config = dict(
    n_layer=11,
    d_model=256,
    n_head=8,
    n_kv_head=8,
    head_dim=32,
    d_mlp=1024,
    vocab_size=8192,
    activation='relu',
    norm='rmsnorm',
    norm_place='pre',
    norm_eps=1e-05,
    positions='rope',
    rope_base=2060.0,
    rope_fraction=1.0,
    qk_norm=False,
    attn_scale=0.177,
    bias='none',
    tie_embeddings=False,
    parallel_block=False,
    init='normal',
    init_std_qkv=0.0401,
    init_std_o=0.00854,
    init_std_up=0.0401,
    init_std_down=0.00427,
    init_mimetic=0.5,
    optimizer='adamw',
    lr=0.00164,
    lr_mult_up=0.613,
    beta1=0.9,
    beta2=0.99,
    lr_head=0.00593,
    grad_clip=0.5,
    warmup_steps=517,
    schedule='wsd',
    decay_fraction=0.61,
    decay_shape='linear',
    final_lr_fraction=0.0,
    batch_tokens=65536,
    seq_len=256,
    doc_mask=True,
    train_tokens=412500000,
    steps=6295,
    dataset='wikipedia_en',
)
MLP neurons of a small language model. Each row is named by its layer, matrix (up: input weights; down: output weights) and neuron, and shows model dimensions 0-255. Each number is 500 + 25 x the weight over its row's rms, rounded and kept within 0 to 999. Numbers have three digits each.
Before each neuron's rows, "fires on" lists the tokens most often at its 100 highest values on Wikipedia text that the model never trained on. A number after a token or word is its count.

fires on: " in" 75, "0" 7
L3.up373:497501491541516505522514529487509501452529502490490498466463513492524482486508472494502493547486486518508521496472524577491480470542506476524496500470460477536497505519525543485486494475548522492495520526484520501449482478479476494522523507532482518501520462525524466489516514503514539542519463513551499505517491489500514494485464450535449438476509462537543471483503544490509501506494522506499475499473535530498542514492484514481485549497534513588486501527545539489504532516452467539517491487492484497546466537491492468502532527507495482481522540499472510516518469454500498487534490494547481511495506526538502503468500462469509475519525477489485469499497497505527490498493504488518487468515509494486417511515459499488539523508487487518516516485458530485489491488524464
L3.down373:498486518489487487491505441475483496509492491487533510500520559504479476472492501504496481479507525492520484473438512479523484536471480487508503495508455487485470485497489499518564510500503479479526411475517517499527491499513468498526467486471517538493465478486528505470463465428501534479463485474489498470518485485487513521526525516512501519535453499467476518511447493469433528490522469497545541497509460494500515494518477483524470526500512513423486494471495493501505496465505497517504481481479540518483518477519550519483451508493510492521469474405502496533503496485489517492506480514481504477504480487500496488538483505482508489485500538523490520486508503550536465482498536492439522509484510512522540459491561486491494506476493491483501489542484511502492499457516472

fires on: "s" 21, "7" 13, " ." 11, "8" 7, "." 7
L3.up155:456519445473488488544480510514471498476488465494507505500470458514485509523513478493470503487512491465450482478542482518518472479488536558478440479505467500484453493490507482552486505492495462531494506467462482496523511491479509513491475512573517493533506469505537501509478492504522476437530490517525475501473505497486476535503495528493467507467483525507489476506465465486546494545500454486538560497474489502517492512506500496521481514497500493485509530546522530464533522499513480478547510522505490499487528495565469510524459495468509510514547559518469519509515453499459477549489507500512495480482471462538509511472485505530531465465503489502505494500508506515470505495493501536510478510562519502542494551461511488522488481519478494485526464490491504451514510482469502
L3.down155:508526535513478524497525473476484451532543521532489517535545543499480535489512547516523474540515490520473488510511530501479534536484489441499481461479514485470500529497548530429529493489494506528514476509496522490483488515522503516468551467479502529471526527529472549482525487504505508516463550481499496495489521495499490480473513495479542475515476495501483498501496545568480496495491520492473488524474518512561503455466444512461553485507487486464545486524470521514505473482417473508495500472476501478498480489476481463464536537501489527511458518456494497485488528511492505493484529493511500482488527519478474489493482529536509531508499515521470500486486469492488523539538485530486494496463473500468506489481478518456525535517490503473483496491503503547482523480480497

fires on: " \"" 20, "aur" 9, " R" 7, " in" 6, "od" 4, "ont" 4
L3.up681:498513478534526465487499522473495498476459466475503471491502509470545496514499498486501484495489513499464515478482519481471466476474544541485520484489502512479539508496498493462488497482507510490506514455518513502501522510516457530472516482475444508502468491460515511557503508498479498461470501489480471483472541538561498459521509496489497521449515466523493492508442557529539467525509518474484516471474495495502484508486483511453464492468537497500518513470498504474488510526487521517504473492465498492456543487497512530523473529501487496548524535522498545500491470482496438486521518525556529555475521521506531488504466475500557507512541535492527467500512519463464525526498482518485517471496538517476476555508541474447519485531504481524514511444504538520492506480515503
L3.down681:520523503475484523543482495501474528512487489488529488489486471495481510509464507512464474543491517474532557523526504477505529516536492466482509516495521463460477472521532520497533529471493497506478482516479504534471494523516508488522531497478551492459516518545487486455508497456500466500541463497545504493512470459450506534497476502490457481525467502451514455517530504461492558489502485539472543514502537485530519478558504529511523529478479461465512526473497468533513520510512524438473506520545482483538495488520522467487499527524521497469488502485521494508472483502485497525520497503468500469514524497473489522500510501453532532535490442518527501531485473537538476471493502498505451535534524467520504483473484518523497498468505494473505472506563482510478480479474509

fires on: "6" 21, "7" 17, "0" 10, "n" 9, " Regiment" 4, "4" 4
L5.up448:495490496513497464481450499516525486492470533477500511523525453484476513537466516543512473523504520490486480496495521497520526499517497520529467510509517457509501500484538496523517515480452518518505513495496513507523486485493475494503522520484487514529515476488522485496477551459462515491487514502498472533480502523485552537503509457490501533523508524474548542507530508490505492507543481499518509518477477531530489459493492449502519506509476489486537520505461524506541481477461467487479485508531446493502517498527453495498480470531500460509489512526478485540463539546506491535560488562436463485458496515526490439521525479479486480479511518494515492447486498524457531516492542557447554494499505529549488541463477502505499517510524505484476510475489499508472520536514465
L5.down448:511530469497536532488534499484478521497535471520512457503492526519492516453526460476474508494462464540476531552518512530489495503497500468472516519486507509473458509527472500503524488514545491500494438501519475516529484529546496484503486483486480478532521520550517533486553462519513452514511481522518511474525512477509485483486473499502443473504487503533475502467445508538481484532470483518482481465488525517504493530513511517460527513537506511513494507498461465535512511482522551517516519476469469512495482465500566510482538553492496500498493515455557495479516473497515483447495507490564530487484527463497482508479492584520518513503463463482513538512520491499514473489501542461514461514497479494465477499479503512507511516525495466474520510490496495510502476477473515

fires on: ":" 34, "c" 9, "s" 8, "ing" 7, "m" 5
L5.up104:544473514481505487558486475486525495484496484487525495467519503489507481499527537531491514500514496480475476471449456561472501497513530466500457516523484466485488508511507495494479508478568518479481495482443475502452514552472470496463511451510466497534481514498489523462483486532468530528494495517527503516473500490507497514475489509490463492514468505499509521488500484518545479496497443498463542505515538526505469554474460513505509506490503535503472505483471514518492459459528535514484496500468523489495488504532489576484505511497488526496510549536543501545481477479450477506537524478457500482502534534501482485510485484510511475489492465509535477570499516494453523486475500482509493512521442469519496497526467509507474471471527492537524489490480499546485496485521468
L5.down104:445552468520518495470528535475513491556508499489508527539500527512492527501513517483474479456475506513502513532528461465553442506440485488493516529484505586535516499510537488530493466550502482514484476486532487524520497450516482509502516520489501522497504449466523507487503481451491485498465517527478506475496506479484484482525493466467495495514512500467506495527489478497492502500472512527475496489518509490516497507497493521505524505543467476518529548516533533476513494473465575462473473517506521507491451524509476450481469511495502474498516486451476505449536556531508505511527491498519503492489493492479520503495478533521490483491526478495495490530489492555497529524573506469481476502494500506515439495459496515534490487532484542496528494499487493533477527507512489

fires on: " and" 24, "–" 14, " (" 11, "un" 5
L6.up261:487467480500534536545496503490496483493471495511518501520498509515523521488483533495461533451489513486500525482519506531483530506492527483491498479487494481472469539559486482471533511501498485504477506515521482506466505493509503481509493519508465469493473480507507513531485484454487493456520532532519504484429463536491453494493507529515449485527488467507514494518539538530468541515532469504472547493514530474513483544511511525487479543512523514511490539508514522490522527525483506463491529518542497505494517513483472517535481445570471504511572529525478553452483519458481486539502540496495475509498502524481506529517441494525480511491501522497488507517429483481514496508482499479507526527507509507479475499438477497502464529524482507509526486495508482522482510480573461
L6.down261:480509512512518514475497514480482458527482501472494514500511460488501484490567486532494490533474500537471493542445497516518471500512532513480518494475466478514500512515495493499537492503529530515543496518536519490541507497497470472476512473500517497473520519527547515457533498483520481521508510471521482497516521501485512500503460559513542531440509511463487492471446498503531467482548515522488513517453527514504516575476455500485505529514479514465496506502451529518492504490528540500484497483490518450465480488505465530492533470516559508483500439452480480516512456536514494508513508490527495493497461526514530495485482523523513463514498485503480547495542481529503514469510479513484489491522466490510501515541540526473525513512545483494507491493468458446519501446455504

fires on: "s" 21, "ant" 9, "er" 8, "up" 5, "est" 4, "ator" 4
L5.up606:468515475490507482514501524522466485507529484471534492547503495484513500550477465499517487512517466500458548501511508496545477478485508524509487523478418499492475503514471478486531523497507472518538523472469537453511492446528541476462527473509469524540493486538541531510500509511468515490451507523536507492524510503491440492478510511474487418472484471525532484480515453489559486531498516476486495504467485508538534506509528500482526564526513496510507483510504521441477514510493512470468468502484525483540526480510514494543500542452497498504490517479507533486521471513524485503525515510471533479462498508493529541511537512518522506499495462497512503469533491501517488500496518506497507486537490492536505547482530539501523490479503543476485472507540522456529503523515508
L5.down606:493490518507492520543485513506509518495452519498528493442523524466584512478467526482508528462531531515486460491522515518484470510509490486520468508510531494510468504508544449444522482542501504449483505545518478478473499542476473535479527521473538486504512469468481491501451523461513505496540498491496488520476547510495541496468486494528501558500536520486525515485470507511456503530506497490467511484510467526498496501506449525540487517525515514529514478531491512524521500534490474493535493544549514493464486449501477507468493521543502481514501500547449514514516562502507512505497518461530473492494498507502498469476470461482491499452505483503505531511449485464500477521509476510478484502503481508432508490516505507515473522524500484535487477527464541494506468497503508

fires on: "2" 21, "'" 17, "–" 10, "h" 6, " and" 6, "ac" 5
L5.up29:525480532488501505494522509472507493468527496477528489504470499524514512482489514529452517517478506525482471496510499544511456483489548533497521546485495453492461477524504491507542529504485498514529521474486474491478521522460461482497514538549494520542483460491523459456512534492480466474533456524466504491542497456531480484482533488496530494492552545511523498500487478528545482544502556526513500513479448490530494469460487518523511492529500502484502483493509479425537449450480500513497474496467513486480488516467475518459484500469510534485508532526516533505487464476492489523500499534515473523488508512539518488508491490514538545441549495529494471497488523504470566528471505514504542487478495474514519531516504503481515501480486503510526511501557505500496513485496470
L5.down29:489536473489539495482482485484515536527504511460471483527507504452533488486488541472513484488493511512478492556514486481518505516470475525492508482503483524491487483514458486535485514518516540527501502527546505476455451463531541524541518527494494486483542488521474501508520530424484510489509508472466502480434510516498499515504501530512495516545483497538538480521544500488492550471471536537524515507492542495490508511494506546470466503500510478495508500498489531514453499491473445464500504553532481494477482489461482485534496535488504519503511487529470542509485500507521538484500527515495526499517506494453513520537483504460465530527521486456472491461456498505479456487483498520517479540487511503522472469476482507516492532538511462493506458530500523504567545496540520

fires on: " of" 22, "s" 10, "R" 9, "H" 7, "f" 6, "-" 6
L6.up904:493491518496506484463495485487491502475521468505486470510526501513431498524513488518501452490477458533481524512491503500477486467473506510488488507475484453509500484541513507454519510498510518488535492471483530472491461508509463513507474493503450541479485525510514460512477493495514521540508507529505482467522536491502463490485490537486468508453497476570480482468522507495475489546476506492502537488500504545486476462489489518517551512484539471490506496544478536441528478492452520454575541504459508485514495518521486493446468543506434521507492465507446491477510514520479525517535502484492552463490517492498501502512484496505474502475578494507483535517526499497520509493490485518472442530487501533495457507490516506539508494492518484493474503467503523541524530499493515
L6.down904:513550492520545573550505505504488500501491575460529537498463491479518500491475511499552526504488513481496490564496476530507488519507498495508484449496530464456498525506484479488475496529481465488478522511506477517489497503499499511466537494483513513494515519508510492473533521490527479554486488461497473501500493452465544518520494517494503528509475546469485486500513509564528501513480514470467479508518485485515473523504501522522482499513430509490492480463513485529491521517518486487492476495510487493558496508498558490533559495505550511501532513562511518542486475478535473518488491513487521512451486514519479536486495446528484535464502489482505495494510483506524505462499527468523526534499474501505482471514465492471434505509527489529558497543498502498497493474489538

fires on: " In" 24, "ly" 10, " from" 7, "in" 7, " Total" 6, " in" 6
L3.up475:520500479532512484480508504554457505479495509523480505520486511559501474510480537474473501501467503460486493477534474521438449459492530459481515492502441441513471486495535518511498515451511544487504518507489479516480485522491535474505485505478469504477466531517537494482532494534523506507508489472578497495542505489518460519517464510498493474459500474507472514458502528500522492508505542473543468473463503493513468493517495545502512509467508536491467539535493479509500496515485509542558524502478515493514510481470480542535501512491507511481492534502514518524500481509466467527535510466539514511504483500551520488471461481467523467465502515550482472503485507457498546509460502500470500499529512492545497512526507473499500505465519483489484501466477505474486497439546486
L3.down475:521518514523528486446499420502491487483515502511508503481445540489477489482477468455509515548495504496551481520493534516541491475517501508512486485505500487507495508509490459492500499481532489513458419463487436500490519490502482471498502483492501545499542493476501506443508466466490506473491510502517465535520509491480499529492500503527498503474483453522526490522541462488468507510498491491479532485530476505491492538506491482536457513489518509497499516505470471502502533482466513489523532516491467504527494499503516568476510498486555503516524467393478476498549503468549527480524480517472486487515505463547485512476469497480493511510545511474529511502478460531509460502507529479517522459489477504477503471482498523493513478518496513482544506498469523502486441515503490

fires on: " v" 20, "L" 16, "," 7, " se" 6, " dep" 5, " br" 4
L6.up681:515497507500535543509482473515502511479495504489495459509481460484551499503495440492481521495472500501485529498513498531476525518498499515502489501492498484519507520485509474496465530447474512504539532505503471551470515549479516480536551456527511535471523503478525518456526542561486444457451498500495434507497487511518501537469466501499450534507454496543498471510490540483517519520503512492518505495494521494533525460499454433488508463527514525525500514489510515458519498504536524512490460533516473519526503500463440512495480453498465475451460499522520486480485517500527499512522512490452491487458494498526466525498472479492506523477489503552509508502503470539519496490472498530494524538476479506524496514528468514508506476511451482490522515523531492478455486475486489
L6.down681:483511515537496438518524517491490516537509486487528514513536464485479510484490499479482508489504505502513461529532480495491488509522485498465471491445513502476478515531492512525508526532441466534503544484503495484554509510471524492510478529502499505463521468495490483514511488497499514510492487513479473490487508490512527464501469488500520487509505479488513468502531465493486474480499536507500502526466498480496493451516491474488472499493511448517480529530507449521503569527497471536493513541477476523485490504501491533518522480473539495515532462564527482505500465489505501481544472497456517494502495510505547462553492473513475504516536450525525477465529569499534446425501520450505478507516504468494522473458482444488541504493485524532536528478532540525528508499517508

fires on: "2" 19, "-" 17, "1" 15, ")" 13, " to" 8, " through" 5
L3.up597:520489518516522507562514515506490524534547485501467456442488477470524513487541496555455474462504468508453515503486540458503485504450489489499466519526522484521517494505533494506477480501490522586509534503520488470511493499492556544498500511442519543505497502505508500509517501522478508517537477535517482527479456519469505543494474510535522479484520526474542461506510524500496547536514503504476531499471506511492470455523447523460506476493539496506507520501522494491509516498520523474476446491511512515474513519531547513488508478516443509512538468475512523532496500490541504517529491476485545520478466509503511522470495491514463498506488497460481491462467526484499509508473541520457503479516498507503496486477494497485452451447539507502515462499463500512506500481504500
L3.down597:490502536470543460449480465534458471471501484469540496477504511470525492470470507459501494499562512478519525481487483491493483524525508477450507481494499470483534487479509475488499475485504533471466456461481506494456474508544496451500450509524460512449509488497521522510499499442496525515537511521487520545480563507480493498516488531489520509495481513518507504492538465475459492492490494489522483510496472490487530493502522513458460551476505471500500534513486510497503470463466483520499527472525492502524488470467428521510517520498490517480481499455482488523549502472464471501518506523504498491517513500504474482521459488501501484529521502509498473483480497500484506475510523520551523481479473538509501540518447562469532521494490448482547526459449470496495489506510516

fires on: "-" 48, "oy" 7, " of" 6, "–" 6, "acent" 4
L6.up712:458482449496505522431487489485502517485521522498485465486515481478481487523508493499504464488507497516481499501504488512505467435519503480483527499460484484498527495523467443508529519548491473496490516483493444510514474497515519515491522500488460503495499498573474490526520499479506520485539474495556489483501438551477493536484503489517495534480517464512487468456530540483476483530465463484489517492492478510504495497501516512522531513458542492510503521553515519490493550497489484490512498488497523462505523503513546502442461540509475503571506493507481509468499454476542432537486499488472505479498519511517527504507479476536488501439524470492508505481512484563507508531506491473458442525483494512508498497469498522475473506502549494494470473498508514526519494471532508
L6.down712:497549535513451494524475564507489483500525524485502518513465488504546527518503459496524507483471447521483523445545509491495493501528509580506497544516500465501485528533475491485498534447486475491484520481456510515544513486481496489516453500514481496490496483449504495465506512489474476497442508515530454515522510475512552495489526517508491531507494484500470520487519521550497533483448504473525506512499503484496525491509460501487464513518496552521520487504522484491486495501517529485474544486486498494521446517517513495487515467488489503502488524522510509517490518486475487502509513528475538530454467470473520472500530480499509529529499494526524462536517536492483540487530477494528469489512497474422513498538467455490515529475483493493493466529527519458512548532452498

fires on: " \"" 23, "-" 15, ";" 10, "id" 8, " (" 8, " did" 4
L8.up53:519495514498522483488488533536476541493488504515467461498496486471512500519425476524464485496483506530507477459509483495492517486480490462507495453513498472450495470542499471530489545465542477524493517507512516526507470489500544505504482498500488530486434469527491455504489472509524487493497483479562494505427498539519457488487519459497522469478494524507481495456537551499476515531514492453512530522513477497462489514481492533498473522492517498512516560525496491464471505466539487505524463517512472489506520464472503481523503533503482516487530474513513513587509522460435491499498456547497516496518501456483513509500460490526488497518510489521477521506484511525500484506508505536476507541506481487517461465490487518503465539516518472496476485487487514506462532524500460
L8.down53:511462512504507505444523455470527498487512524526521495510489494508519539506541482472486489474519447490499481576545464509522482505492569538542514517522501505532536494484555504475505463522495543492502460473471443495536528508518494501512516532488491488543536512499497545514478503515518505505413525497501542504531475488509490486526503493501481523505552497466509514518506488488506484494496464480526488560487526519470528480475500514520510501506485508487478477486474464542496545500471485510522524465501512506545517504498509452496519519494500482515455480403523520509494473514501497503473530497493511488491498515494525520550481595510507503521529513498510507505500511478497500507490496502536451501519490504491524486511523492471511455488510524486520530504456493490492491510528509

fires on: " for" 21, "n" 17, "\n" 14, "," 12, " place" 8, " many" 5
L5.up973:481479536473522459479478523526512474499487475503508440485449512481510511546506510489538512471495474497510532492533475519496537456493493495507460479475464483489506470536468453501550510456487463499479492473471508503473512503457488478503494505542474531551503487506499487475494495506487491505499492507501519500500510489546526531531508469477477448467484491525503505508475539493511534508495509494482533481477510503472517528531533489486543445461476547506507483531490525476517500497461450493487511506477531497487497518478491524472505507518486529487509529479530527560518498494525503545548525531491530475490505495503495562511495481499540495485528453535532528494530486490463494535494519528477493477541471509562462516467457500501483497539509515505486485437485506513513508484563544
L5.down973:522477421511471498511489444506476494534491507559489559507509486537475465450511516469467505524521508511498504485474521447501485501512534490551517496501548489530498544505536519477517528469542562515523488504499468532527484481497496487488479503483483499504551528495498493448515488484494494501522484541530553478502480515464485498500487501520518555537517526493559489540538500512500475477460513502496499506498507513505511459478478536459508508511502491510495498494494479524506492525521516499555469480492508489467498469487495491518487497533523488522461520460484519509489494518544471484485487482524482510522515473488506495491471532533491483477507509481453466525504446501480485482503481508520535507464511506440589504528522530467493476496478458459518503475522470498518502489505477

fires on: "ons" 28, "–" 19, "/" 15, " /" 8, " and" 7, "ches" 6
L3.up191:519473471489520494462502533490517479515519465510514500530537490516489497437476528570459506552492496477488479516505500503529485469503533467510496473524553500465519502528549494480535501453496529548523499477468455523524525507514500502501510513470484511498477498526532493462486476476483481459470472491511437503457498497509471509508494542515504450466522482497489537511511493513546489505492472500481575496465508489546474537508427537484521532524491456508544503507505509471531487490485493492487471483492460503498482455511521519529500524495479464512501531511461508501485476450513494505559535511538520498486479491532529455491482497517523496484527502506482482491496466498464484488464502540520482498505468480480526498525517509478494485490477513501496482485498520491435532454505486
L3.down191:438498471510471510537506492499511498525478493520470502501482478465526506497512530491519449461529471504473502498464506471482500551498516506497550521500472488517484452496480475504486469486452505467487541486520524454480528500523493468522491518501523564487534488488511483535503476492480505510519445479481536503535510514489482489513493499537461497510520497485488474485494490484466528437494504518515503547510562496448503459505528496509484516490482544511510505517517497501465557500543497474486507489448509484496528532480464474490509465508517518479519484495470501508515526532440468514452489465512534451501506536498520507498515501496482500513471542473461553527488535510530510473498478493519510530491550537516476435480483524463512485520529514474524467518475487540517475471502492

fires on: " in" 47, ":" 8, " |" 6, ")" 5, " near" 5, " to" 5
L3.up929:490509497494499475531494497485519531500512496518504491455477486516524514519513450483480501502522518517487512477471497453525477484526513504554515502478450464496462492543504488510513487505499502528507522482484503503489477444495499479503475525534463514495502458510506455481427492515456481517510531518482525478508497513469497504492526508484479503478488486504487485497504507445458563505473523502459480543513488500502512540489476527516453460529510441507516559435523552496499516533447501487504514484459516502480496490462487472480507482485494489510482463513498510512513465488472457544533493484505488542447481518475566510493495496483538485486505497443472476448472530515467455500445519501490487523513476535474459492520462530511486493472509494506502494499514479547498539496509477
L3.down929:505516460487518510502484512520479496489526473493480501450498502470521498497489501440523505496544596500512494520536528483495443485541456473524522505466492459487478504501489503498491484501445530467504477491469488545498514515518478482496469492507481483466526513495524517499460479468510502493479561528497466502487475509532487483512478501522508498501516482531493486510532466503502517531500510507480507538516532474530507526501482503479471495529488463524496525502485478500458528534508504507470511496488538498511486468463510513501530550489480511519468483450513495523563470435478476468573472486512500505483465522546541524490484499531518482511499501478567488514449506492492500489509512479473525553507546502501488518508519503504497476442558459501546511478507502531528510502517495

fires on: "s" 37, "a" 8, "one" 6, "ard" 5, "els" 5
L3.up872:515469528509480516490503504498506481517511467501461494497516471491486531491506527501481481518510483539454497492497477490509502516514526517499468463510490531515512520493524485511512474500460482502531541493478524471451484488502499554511532519484500477537513505457529458506439509478498499485495532502492516502544506495473505465513502508462481480472468500532547540516488525454463528504502458510500563509462548443519505503516479475520483483491461507477505538538540507506476514464525481486548533490473505499497498499485523484536465511509503508483521526520535519490529471505488449546506525526543528505472480500501490494525497534480470512504497548458534494506516500479493523527462485482456525555531498522526387475477475519506491471516502491536537507481525497549508486500517492
L3.down872:462488489509536513524490524481484501494507503470524520488501519525491515463496516504523480502451524448556491501480484510515526466513458470565497503482484478480495493477483534509494539508490524526502510504494511532510501490486521495434486466505504536502480515524477496521540499569510511525499481509505485506469509510509505569480514516520521494532532525488469492517510496547529467502486537514470475486497449542473492485494548516450523475523535495535514477492488499515517503478492483494476475476537495452507485471488493502459518523498496526527525462467479534540501510513494519472503484468508455478514460497489479440508512509551511502499461441539492523484456476482509491507519540537491504478491509449493544509504526513508517510476536512470515465536430498496498482556471472

fires on: "\n" 44, "s" 33
L5.up1009:460513483513506507499497501536494496462505498469520482464481512516482487531492514496458460506516521542495520500488472482540499565506513532508439493423481523489486523523505504488528542504518490504521513492506510464500476456474500560513477545501467472475490513527548531491484520417525516490481535480510506515513505511496496511486451504470442454486442476553496497513493541476519504516506478479512486492490567497505515489511506464487496518532500485496495502507485536479489534482458454506494474481489466493499491516510504509492492511512454481571513500505504496504525468498484487582501505510527536529476539502560496494466507494508515485509504479496519537498503472487481464500470490468481470504500523496526476498453498504490541514502465508509545491517488517517525542464517479
L5.down1009:471509507502480560515499544516497468518508479504498458491522509505505484487510502505550518498486514509488471517471508472457526477497493468530521479471509500488517476521556543466504530509461450468446503536542519508503484510536507486514526455493503500515489488507526526466497535547513444489517509498477450502513506477506482539453513493501529548528547515452480539474514490494497499486561557497482500497489489546508511449492454482493504480493514516536513460508492501520498510515505527486545528488504490492503512509498477481496510476487485481535541518491481523515484498516493496450498474466546478472457453496416513530505489492470477537493493515533463556527500502491531475499527509521489484503474491491504512503502503487528523486469494469531512503578502500523488512493476458

fires on: "–" 65, "/" 14, "un" 6
L3.up504:471497496500515505496493510492471515489497465475519497505460537498509519490488481560464525486511516522474493489497519560516497476523532517487472499493472459499435513518495477495529506485518478554529541496491451548413526488507500493501464519492493489518451512529502516500546495484523458489500477513565472511498477556483493503520549524545478452514540512542511491514478528523485526496506530509483560488499526512483495535512499519508486509503523522522510530521481515503517480505493497453526495511500487523495502540519460503481491466491475466537528547495508493524446492471496480487531521532506500456509535468480515476456484526526518498481475460505510500500473498520506478524476544475528472490481497534506505474502475513512494491459488519514546517523535514545487572487513488
L3.down504:518491526496517478488515519527479504517522485507499497526519503498517471494472509475520477489507537484543545538477489481471514527480480472480504504455532513471515509516475547496561482503484545482512449525506542492539526521495496485511523508470472496503506501531511474508512487472499490550431495491469496478511524507516511520483502469493504491455502493528464492533506511532469488483507483486498490505510509476493480464551557508513527526519454515497504477517517510522489532471501484523463497460505475480459496474495506487539538504528471548490458435389478481470548501486487510490503501473507514535501462519501535479492476540488482479488480518531469481468512505480520517534469510513438475515486534517525484470515505493477537490523484488475503490445484483540547513499499481

fires on: " which" 17, "ed" 16, "at" 9, "ing" 5, "s" 5
L6.up530:561483466488510485529486508539540508493498506509446507461543482499479501496497436466521495465513502493503545496517516501556499517528535482529526523506460482493466536515535515466548541526504487519480521463516520479474489482527490526508501492508491495499492539520514500489508506527496519537541554535517530496512440507491508518510479454485501532532467513538493553487491549496510460498498514478483505508502477477484488571544496486447526530435507487482502546505486499507523464555521527508490469494492544518542510508481516504515494511453466481491517520508538482494483485504508474501499462502484510442517531478477505514468463449514482511529504522493489507512532513491448480509527493515512490476526476511495498492521518468523494480482488495474539495490459505528483487501501448
L6.down530:446516487522504551494500543470496470531515497439553506526470508479506548507516525481481514469515520446550482506499523546469494470473483471480508490494530507492501487472530473496489508516506450498500490509468466495557493515473513488445508523485498546502487495507528573498527522489477480486494512510495455494541530500485522530500553539480511492524526474489524476509538486512492503499528492523508513485497541474538521487505511510501464498523495492514503493475539520486529493488493493469536493516436478445493483472520504489470494490497534481522461468436514490484479540530489539481467562537501459530468495486519487480484503528523514491515504463498491504504435511504531510504473547526519498506512491471491524517515462519533480505471463537500512468477502481483492504521503534

fires on: "N" 25, "-" 18, ";" 12, "ord" 5, " and" 5
L5.up727:524483496537513498492497553498516462508504492463472505502477454481491479480491442508473516496492552495479512504486497470489524499576514491559509515511494517472505479476490539542520490529532519530471526521490505489479444495533540533483462546473509520450485454517531443531473532483493507508486459496522521458482477526506510535501456526499506449526494514537534509493486507525475469514538481475501511493524540486519499487513495533512528483512525491502548514509517520493500465512542492429489503518514501467516516521489487488517508480463467469514470460496486508501431551512495479544503532490517501501481483506506458508481494484514452482479475469486447510503487518526495481498511489516520505510515533493481479510513473531459539473484505478489493496499519559529536490506525513
L5.down727:451519499507512482459540499519481541497543517520468485502482546464507513527507509526547478498517415529555491512519521526510480499458524497474480485479491499543539467511513513480480500494494486481491431486508501448521539524515472521496524464532476420517489508503494506529495508493467495490501527526472521500515467500519461497523536533481523508480522458490512506537515513478542453472503481513497502548505504516502489567468505486517506497514506478502468482484488496503495517493487501519495500510505547527458500522482498519522498483544513479443530513433458522490529481525525501510507507448544519467501504498510497475473500538488537484507474493552522468502533508477471505507487496484473470488506460535511537510508492462527485471496487520460496550494505489517487514485505480

fires on: "." 37, "–" 16, " (" 10, "'" 10
L8.up274:534485520503496481521524477487540517485510510513490421458488504531545501517494507492455546474475517487498536474503529512509498523473511473505524487499524464463527512461486459468484570515469525473482485517499486543527504511511493533521489481479513497485475498511500472492500493489468531502492512520483468478474512452493472522497468507497514520521546444490517472491491560483474562500475509490485515445457534496552497551495532474514506496478493495534500523527537484481533544486471481479471530508507506508519497510509457471516482502532458507501501470526437516505486502484496500486513507475499517476500518470475548552520468486502492455504550565528511509507452536498521483506487527460507493513508514544538540537482494507502504504487505512500495498491526544502462486511500479
L8.down274:478496511524529535511502557504480503501472438476522546517494477522519485494529514526514470484494479494505470466536541506482508474493514462490453497484460517492488490526486523493477485489515518522521538494562487498504468516526467487510528490514445460482502508528514496515506511529496491507483483510503475521516477520481468536497516493485489507457502493508473506508503470452521473533553522472492473506488469475484501463512479533477525482539518506520473479491542491515491490475493477480477465517446519455524465509535490559510472538500511462485492469427545481518507510564506510533522519482490488521476527546485480504471533535511524470474492516437481556524532448536507505479462476517483483461506506497461500505486500519499544471517484506519482497493488488490525468514507542

fires on: "\n" 43, " that" 18, " as" 14, " is" 12, "," 4
L5.up885:530487531514526475476543503532456457486472501497520463516465506523472498490482508511461498498529488524480466462528471480454499460468530541500476518491500494484501510535500501499473500498510453462522534470518515480469500508439542477512511493496477486541494507513500529490510507490453495516507479515487483516477501531474519515512487469474483445507494470557509477536494488484535494519496497487507512472508464489498482510480474511490452502495509541539494513526495506446530478469488517472500505521523498523476492462480493572475480479512479517493538546509480566547505493498522468503528499536488525476485547502477496481521465483493526454442512498500477508522502543530492495521499572487550531506481488459500484508483497493533449465541485466468500492463489477499493534520482483
L5.down885:518492531495497478495436484498498508526521450498514554535532499470476490512522493519491488507482514487489496519475475521541481521514508511458523510480484538451520521520543490484487501498502513480528433498503543538526485500489475544491522440530507505464510531549476517473484509511458478550503530497509514480509515496506484514473513481513535506524517498475469481525480515493494509467510492462462521488523525491546516482452484488505519496476449501473509479528467463502543542472512520463475466520500529488488460477483494495493519548461524527477489501390514455511503471489521504486498517520519506494485488518527522556497529501496497494479498496499499518545509496517477508449512495520517489531507488500489575509493468492519515534507483504503492453479533464525467502506492534

fires on: " Z" 33, "6" 15, "'" 13, "0" 9, "ell" 6, "ins" 4
L3.up832:541490512464485455460524516500497504509532485513483453464441436467492512521434493528505491523498522530501493485486501478503496531551500498497483460470516485574460481527483474497532512486442511523504519499475537516495509503473477492513522490468484509485489490538507484457491463487503474489505530553484473476526480509476519474452511520467509495464497472530493534551530467496502513499508457501496527501517511516505515443484472513478487511535467478469511549501472514518503495486490482486532501526479505468519518511514459492514461465505476479451485498548493473510464520523515485490505501521480453469483464499522485525496500467459458506502496517459511490465507532522438475506478537521482480531494478511508504547469469515489488504477503447520492503519494470516492536481516524
L3.down832:476502509466505571503506510480499510494460529474511479490542520529491514491531492494486489491533481470476516520500537503490502498481474478524513531525481501457510483494528478482487494526496501498511454490483502491496479498498475508447474479523468493551516519514500544518499508502498544509508485456534511489500476542493525540526484486532491456527492515462513488488502559516532500509500507509463509478459507516542491528504506486484522487441550501535518471476495463491509489518500540535472437441482464500515504444499499537465545514465538505550510531463521488495499494517487508463501492477532530470473508492522507500534503554575494485473495477516513460539523503490540529489534470485518530464523528509509457466498501499503545479510475541476488519466504526501506458526506498